From a checkpoint of a small transformer trained on Wikipedia.
Size: width 512, 4 heads of 64.
Architecture: LayerNorm before each block, tied embeddings.
Training: a variant of Muon for these matrices, 925M tokens, 7055 steps.
MLP neurons of a small language model. Each row is named by its layer, matrix (down: output weights) and neuron, and shows model dimensions 170-297. Each number is 50 + 15 x the weight over its row's rms, rounded and kept within 0 to 99.
A block is one neuron, or neurons of one layer that tend to fire together. After each block is what it responds to, as a language model described it from the Wikipedia text at the highest values.

L3.down625:59 50 69 49 74 46 65 54 56 42 34 50 37 53 52 43 36 38 51 57 52 63 67 31 25 43 39 36 76 43 31 34 40 58 56 56 84 49 33 57 52 68 47 55 33 41 63 55 46 70 54 40 53 41 27 65 47 42 39 73 28 38 50 48 46 61 28 52 45 44 29 55 57 36 50 65 64 43 59 50 47 67 59 67 67 59 16 50 62 35 62 64 32 29 04 39 52 47 39 47 37 39 44 33 25 47 34 86 50 39 35 82 57 39 70 67 58 10 40 52 39 59 75 56 39 38 40 28
L3.down952:80 61 91 40 65 59 67 54 50 61 34 36 65 51 29 43 25 45 34 81 66 43 56 25 27 31 53 56 53 42 43 30 38 66 50 65 56 37 35 44 45 68 38 35 37 59 41 58 41 35 33 70 59 35 39 59 65 38 39 46 16 54 66 72 37 38 32 52 47 64 46 46 49 43 84 55 70 44 51 42 38 61 60 58 61 40 42 69 43 57 68 44 22 50 39 40 48 61 41 52 29 56 74 61 11 48 38 56 47 43 41 84 41 53 65 34 49 50 16 43 00 56 83 51 63 52 53 38
L3.down1052:48 68 54 59 74 42 30 41 64 51 08 69 19 25 57 53 34 48 34 53 44 80 37 73 67 37 41 24 57 39 61 47 39 55 48 60 49 51 56 58 29 64 18 52 42 38 46 58 38 44 65 69 23 40 36 42 64 37 79 46 39 48 63 43 53 35 27 37 42 64 51 57 45 53 52 47 50 51 72 74 24 34 49 85 57 41 11 50 60 44 83 56 62 71 26 44 62 47 33 59 88 44 54 47 47 29 72 39 70 38 42 28 26 48 56 67 44 43 46 46 71 49 50 56 31 55 30 53
L3.down1270:26 35 49 51 49 53 35 41 43 42 43 45 79 50 58 56 32 73 61 59 60 86 85 37 43 56 54 47 67 34 70 43 66 43 40 35 76 35 44 44 39 48 49 62 49 60 30 61 46 53 98 76 24 47 42 69 24 38 51 67 56 47 30 40 06 41 34 49 69 55 42 34 66 37 68 59 65 49 65 66 50 53 56 56 39 68 28 59 47 57 56 53 36 51 26 66 54 54 45 62 41 26 47 45 32 38 56 34 69 41 50 69 62 61 64 65 49 27 70 47 43 50 58 35 30 54 63 48
L3.down1444:42 65 59 63 69 53 45 57 46 46 54 28 59 53 54 49 17 55 50 50 48 30 44 20 54 50 70 58 77 26 57 46 46 30 69 52 67 36 64 32 62 39 54 81 64 34 32 44 64 47 71 47 31 47 44 48 53 65 68 61 79 49 58 47 37 34 34 58 85 42 31 52 71 48 83 43 38 45 50 72 66 38 52 87 70 60 26 53 44 15 64 41 69 48 43 51 59 34 66 56 60 43 26 43 37 34 36 51 58 61 33 64 68 76 74 64 34 43 68 45 50 66 55 55 46 50 54 29
L3.down1463:33 87 42 42 69 56 64 58 11 24 49 91 38 53 43 17 62 50 58 40 46 77 54 28 46 57 39 70 61 38 42 65 54 48 61 64 83 54 47 23 77 68 50 53 45 44 80 59 66 69 56 57 56 32 58 77 75 60 23 24 51 88 54 58 29 63 75 45 78 19 14 54 32 66 48 51 55 50 45 32 71 75 57 27 36 52 43 48 56 56 29 57 20 33 49 39 78 55 36 71 78 21 24 42 26 37 24 51 35 29 35 40 45 42 44 38 37 33 70 33 55 37 54 60 65 56 23 36
L3.down1477:11 40 59 52 72 46 51 57 56 44 72 38 55 46 47 29 58 39 54 55 43 58 75 30 63 52 25 45 46 36 33 36 65 62 33 56 48 47 61 43 66 71 47 30 43 27 51 63 40 46 54 46 32 44 45 88 55 52 43 19 47 43 54 45 89 63 36 69 32 39 45 63 56 52 45 63 46 66 77 85 45 63 50 39 56 72 37 58 62 53 56 64 39 43 18 62 85 41 56 69 79 37 21 41 40 17 63 61 58 45 60 28 59 45 42 58 50 24 28 36 57 83 52 51 40 39 34 57
L3.down1541:27 45 38 63 83 32 45 64 38 48 71 45 58 70 54 63 58 31 49 71 73 52 32 51 57 43 21 62 50 44 39 50 69 46 43 62 43 69 62 34 61 49 23 35 50 48 56 41 54 52 46 46 32 27 47 47 42 35 36 50 75 59 02 45 51 71 43 43 38 25 44 66 61 51 51 60 29 39 63 66 63 74 75 57 48 90 41 30 39 75 43 42 63 73 43 27 50 35 84 63 23 24 31 18 38 53 48 61 62 62 36 44 88 24 38 53 42 49 45 47 46 64 83 51 44 63 46 51
Description: Possessive determiners. Possessive pronouns (his, its, their, her, our, your) and possessive 's nouns before a noun, often after prepositions or verbs, e.g. in his career, its campus.

L8.down714:45 44 43 41 57 31 62 44 69 58 22 62 29 58 49 60 47 61 60 35 25 48 46 67 39 54 58 55 41 40 32 51 38 52 45 53 53 64 72 36 64 52 43 51 48 51 74 68 55 28 42 36 43 39 33 40 43 69 51 67 57 36 76 52 19 30 33 26 48 51 65 73 68 33 46 61 68 56 73 46 28 44 56 45 74 33 64 68 61 41 62 37 71 51 43 54 19 65 35 45 36 51 51 46 55 36 61 51 65 46 55 31 56 53 66 75 57 36 46 39 65 68 37 47 38 30 36 33
L8.down746:34 34 42 42 69 79 68 48 55 50 97 25 41 26 59 47 17 39 52 45 46 55 51 57 58 36 62 42 29 48 57 72 71 78 55 56 66 63 62 56 42 44 55 50 65 62 40 49 43 43 59 27 64 53 37 42 46 49 64 25 58 34 15 41 64 59 30 38 52 46 28 42 66 64 23 24 47 68 31 70 44 53 81 64 65 30 00 48 54 59 38 49 49 49 55 20 41 41 49 68 77 43 63 45 86 34 26 43 33 52 44 46 35 47 43 83 45 51 59 39 34 38 53 16 27 41 34 29
L8.down897:66 61 40 48 36 14 41 50 47 18 48 31 68 50 51 43 57 35 26 31 76 33 21 38 43 57 65 61 76 27 55 50 70 57 64 80 31 32 41 39 74 49 50 40 36 55 31 43 17 42 59 35 18 49 60 48 44 36 51 53 74 31 38 55 45 45 54 43 56 49 40 58 74 32 67 60 62 42 63 40 47 35 16 65 53 46 75 45 26 66 12 27 48 56 55 32 61 41 43 36 52 48 53 28 38 35 38 72 72 26 22 59 41 69 38 67 68 44 57 48 45 33 38 29 53 58 54 46
L8.down1091:32 52 75 35 46 46 39 61 46 49 35 61 46 65 74 21 64 49 52 52 56 88 24 44 50 15 56 95 59 30 31 66 65 68 71 51 50 62 67 36 56 32 23 63 60 60 40 71 35 59 61 24 23 45 57 39 35 42 61 47 46 33 36 50 40 52 50 35 56 46 50 62 49 32 65 69 58 57 47 46 58 56 64 52 70 57 63 43 44 58 28 51 88 49 44 40 23 42 46 41 45 67 59 38 42 62 50 42 54 61 16 37 38 69 23 47 55 48 49 59 33 57 54 56 61 69 59 53
L8.down1570:52 24 24 73 40 52 31 80 65 44 40 44 35 48 26 54 49 51 39 31 51 64 49 59 47 25 46 57 56 38 68 63 57 55 58 49 49 70 64 33 19 54 50 35 58 58 75 56 62 44 32 73 45 35 61 53 88 65 61 47 35 60 56 33 50 63 64 53 57 57 44 74 26 37 19 50 20 52 59 58 64 23 46 52 39 66 33 79 62 64 53 79 44 41 04 54 30 39 60 69 55 40 52 60 58 59 48 44 62 62 61 63 37 15 45 47 72 69 42 26 55 54 52 26 51 11 45 59
L8.down1642:55 52 58 21 44 30 46 56 46 24 65 73 66 73 32 49 44 69 44 67 73 68 44 53 55 24 75 60 24 59 47 49 54 43 49 36 60 44 47 59 48 65 35 25 49 46 55 66 31 27 39 66 49 30 49 75 56 66 53 52 62 58 53 60 47 72 44 39 55 41 26 66 65 27 40 60 51 40 48 48 32 56 63 54 51 55 48 39 55 65 71 29 66 73 63 59 48 34 63 30 53 60 31 87 14 62 83 59 49 66 67 61 56 67 65 53 07 43 71 41 57 54 46 65 47 66 50 00
L8.down1931:38 29 26 41 34 46 45 48 41 40 56 50 50 44 55 48 44 63 54 70 45 42 54 25 39 50 86 38 60 86 47 55 32 30 88 58 62 38 58 59 61 19 86 66 60 48 62 39 77 49 75 67 56 50 43 76 62 42 54 63 72 31 45 43 52 57 47 47 51 52 43 54 68 59 55 76 44 50 36 71 66 16 45 60 19 57 54 66 51 38 65 77 41 59 57 67 63 23 35 78 66 39 24 59 45 36 54 74 31 51 53 54 58 61 57 57 29 41 28 54 29 54 41 43 66 41 51 40
L8.down1957:66 30 54 58 79 73 39 59 45 32 30 43 71 17 43 42 36 63 58 29 59 53 59 62 51 49 63 42 34 56 53 49 45 71 63 45 35 30 53 68 67 72 51 49 42 49 67 48 41 45 50 51 39 51 45 70 37 17 41 73 50 48 82 19 57 22 37 67 68 56 42 53 29 62 66 38 83 36 51 48 40 56 48 29 12 27 73 78 30 63 44 39 64 57 56 36 70 21 64 52 33 18 28 68 52 58 48 47 47 34 43 53 20 61 54 61 65 40 37 35 24 79 60 51 57 76 62 58
Description: Clause-initial "In". "In"/"in" opening a new sentence or clause, typically before a year, month or "the 1990s"; weaker on "At", "By".

L3.down85:71 60 49 66 42 38 54 40 47 62 26 52 49 43 64 61 64 54 40 31 86 58 40 39 53 45 55 87 79 54 70 39 77 46 55 55 42 53 44 67 82 41 39 46 31 30 38 39 35 61 63 42 33 55 36 73 54 54 52 42 56 34 43 55 34 62 54 49 32 47 39 40 58 42 28 44 74 62 37 19 58 37 25 66 58 78 58 50 72 56 37 54 64 81 44 48 44 57 53 60 50 37 43 46 32 38 44 70 30 17 40 56 64 62 62 47 25 38 47 44 54 44 49 42 49 30 73 69
L3.down462:32 66 61 32 53 21 44 62 53 50 49 49 38 51 63 72 75 28 42 65 41 37 46 28 49 43 54 70 61 48 56 54 56 47 72 58 33 63 51 49 69 41 28 42 54 80 52 22 26 31 39 64 23 43 73 48 51 83 44 50 90 52 43 54 40 64 69 31 43 67 43 56 32 42 34 60 58 38 23 68 65 65 71 56 30 54 75 53 21 61 62 32 53 51 72 28 56 54 69 69 28 45 32 49 21 26 60 50 64 63 22 66 32 28 30 54 47 46 27 28 51 53 83 43 18 48 84 72
L3.down468:19 70 81 62 50 45 57 52 57 68 53 30 30 42 32 43 48 45 52 78 71 35 29 64 30 50 44 51 57 32 37 12 57 51 59 71 57 61 61 44 65 47 54 51 53 39 56 26 32 72 61 24 32 66 67 09 49 79 44 75 57 51 45 48 61 47 38 41 50 41 18 79 29 57 18 59 55 49 59 62 59 26 49 47 61 50 65 40 29 37 51 55 93 19 55 40 65 59 65 41 66 48 64 63 44 23 32 42 55 83 34 76 77 43 33 62 16 33 35 46 53 67 70 50 33 71 49 68
L3.down837:37 62 48 58 41 34 16 24 76 43 40 19 57 54 66 28 44 25 67 42 84 73 47 63 30 47 50 90 72 55 46 46 58 54 58 26 21 42 74 47 60 30 72 54 35 47 58 52 36 71 81 43 34 40 59 66 43 58 35 50 78 79 34 45 41 51 56 53 48 33 47 33 69 36 62 84 71 56 46 54 48 47 80 56 50 50 69 37 51 64 68 50 47 52 53 31 37 87 33 32 36 75 45 60 24 18 33 51 66 18 29 58 37 42 46 53 65 56 50 60 43 55 89 58 50 61 43 68
L3.down1024:41 59 41 48 32 53 53 62 45 14 55 65 49 55 56 53 61 71 34 47 26 72 63 33 74 55 78 55 52 74 79 52 61 60 35 39 44 46 17 42 45 51 42 60 29 52 75 31 62 34 67 57 51 51 31 58 48 44 60 61 67 34 58 26 67 52 48 81 48 66 56 52 53 63 13 53 65 60 53 46 38 58 46 54 28 64 69 47 76 74 07 65 65 43 64 59 17 80 51 48 54 60 27 26 63 20 53 46 26 30 56 59 65 48 53 31 66 44 52 42 63 55 56 45 55 69 78 33
L3.down1525:30 62 60 84 39 52 63 49 73 52 53 44 60 36 42 45 68 60 28 80 49 39 35 32 35 35 28 58 63 59 43 94 44 58 47 66 44 38 61 39 44 54 42 29 24 61 61 44 39 60 35 67 48 30 58 31 77 41 44 59 42 09 46 56 64 22 11 37 35 42 57 63 52 49 65 71 36 52 37 34 15 63 45 27 54 57 44 20 36 64 60 32 38 47 49 40 20 50 50 38 46 33 36 65 64 33 29 71 67 45 52 58 76 51 69 56 21 34 39 30 66 52 70 48 52 41 47 28
L3.down1685:50 50 35 68 59 54 47 51 47 51 52 48 52 50 44 52 21 67 33 59 58 60 50 57 53 13 70 46 41 53 65 65 74 33 49 38 58 54 54 34 49 22 45 20 85 46 66 43 37 72 57 41 34 29 37 53 50 52 27 43 40 60 29 48 52 43 68 78 76 50 40 50 51 65 35 54 27 49 41 57 42 55 58 30 57 69 38 46 73 61 51 63 33 60 53 53 41 37 63 49 37 55 28 56 20 58 56 51 76 64 46 79 56 40 45 64 71 50 28 32 53 27 63 59 54 55 74 49
L3.down1980:33 42 60 60 23 38 18 46 49 53 69 58 96 48 42 35 45 64 44 53 34 68 62 73 23 71 53 59 39 66 51 45 49 38 52 53 64 25 63 39 57 54 79 35 55 40 54 74 48 38 55 76 46 68 57 55 70 56 66 36 66 68 15 14 38 61 75 51 43 55 49 40 37 44 42 51 92 46 18 77 49 58 39 34 55 22 54 31 87 68 84 44 65 44 24 64 54 77 52 66 41 73 41 52 63 46 44 58 51 56 49 50 41 40 25 79 51 54 64 51 68 44 64 68 54 53 40 80
Description: Preposition "in". The preposition "in", mostly capitalized "In" opening a sentence or paragraph, as in In 1914, In addition, In the US.

L7.down207:36 69 32 86 62 58 65 81 57 64 57 53 50 46 59 53 70 18 39 80 50 32 22 56 59 38 69 25 23 76 49 42 08 41 37 60 33 81 32 45 48 70 41 54 47 45 56 15 45 59 58 31 42 29 00 25 49 30 28 63 35 26 39 24 63 71 44 52 59 41 23 36 64 58 61 33 54 07 52 26 53 29 71 55 64 44 56 31 46 66 49 37 83 51 26 54 56 45 36 32 35 42 45 57 55 55 47 43 44 21 36 40 56 47 32 39 69 43 42 77 74 62 56 56 41 73 59 62
Description: Possessive pointing to a person. Possessive words referring back to a named person, chiefly his, also 's, her, its and he, in biographies, as in his father, his brother, Kho Orluk's descendant.

L7.down709:39 44 58 69 46 39 62 51 58 54 32 55 72 63 63 42 45 66 25 45 52 48 70 17 18 56 76 78 70 40 43 62 62 76 67 49 45 26 57 36 62 57 34 53 43 62 47 34 22 46 68 38 60 51 58 64 61 46 56 52 60 33 41 43 37 32 45 52 49 24 33 38 53 34 35 68 64 48 29 52 73 69 46 32 50 49 77 65 66 62 33 65 53 68 61 52 51 56 44 45 59 66 53 42 18 37 49 51 44 34 26 71 54 55 59 61 49 53 43 47 51 64 53 39 90 39 55 29
Description: Preposition "in" openings. The word in or In starting a new phrase, often right after a period or comma and before a year, date or the, e.g. "In 1954", "in exchange".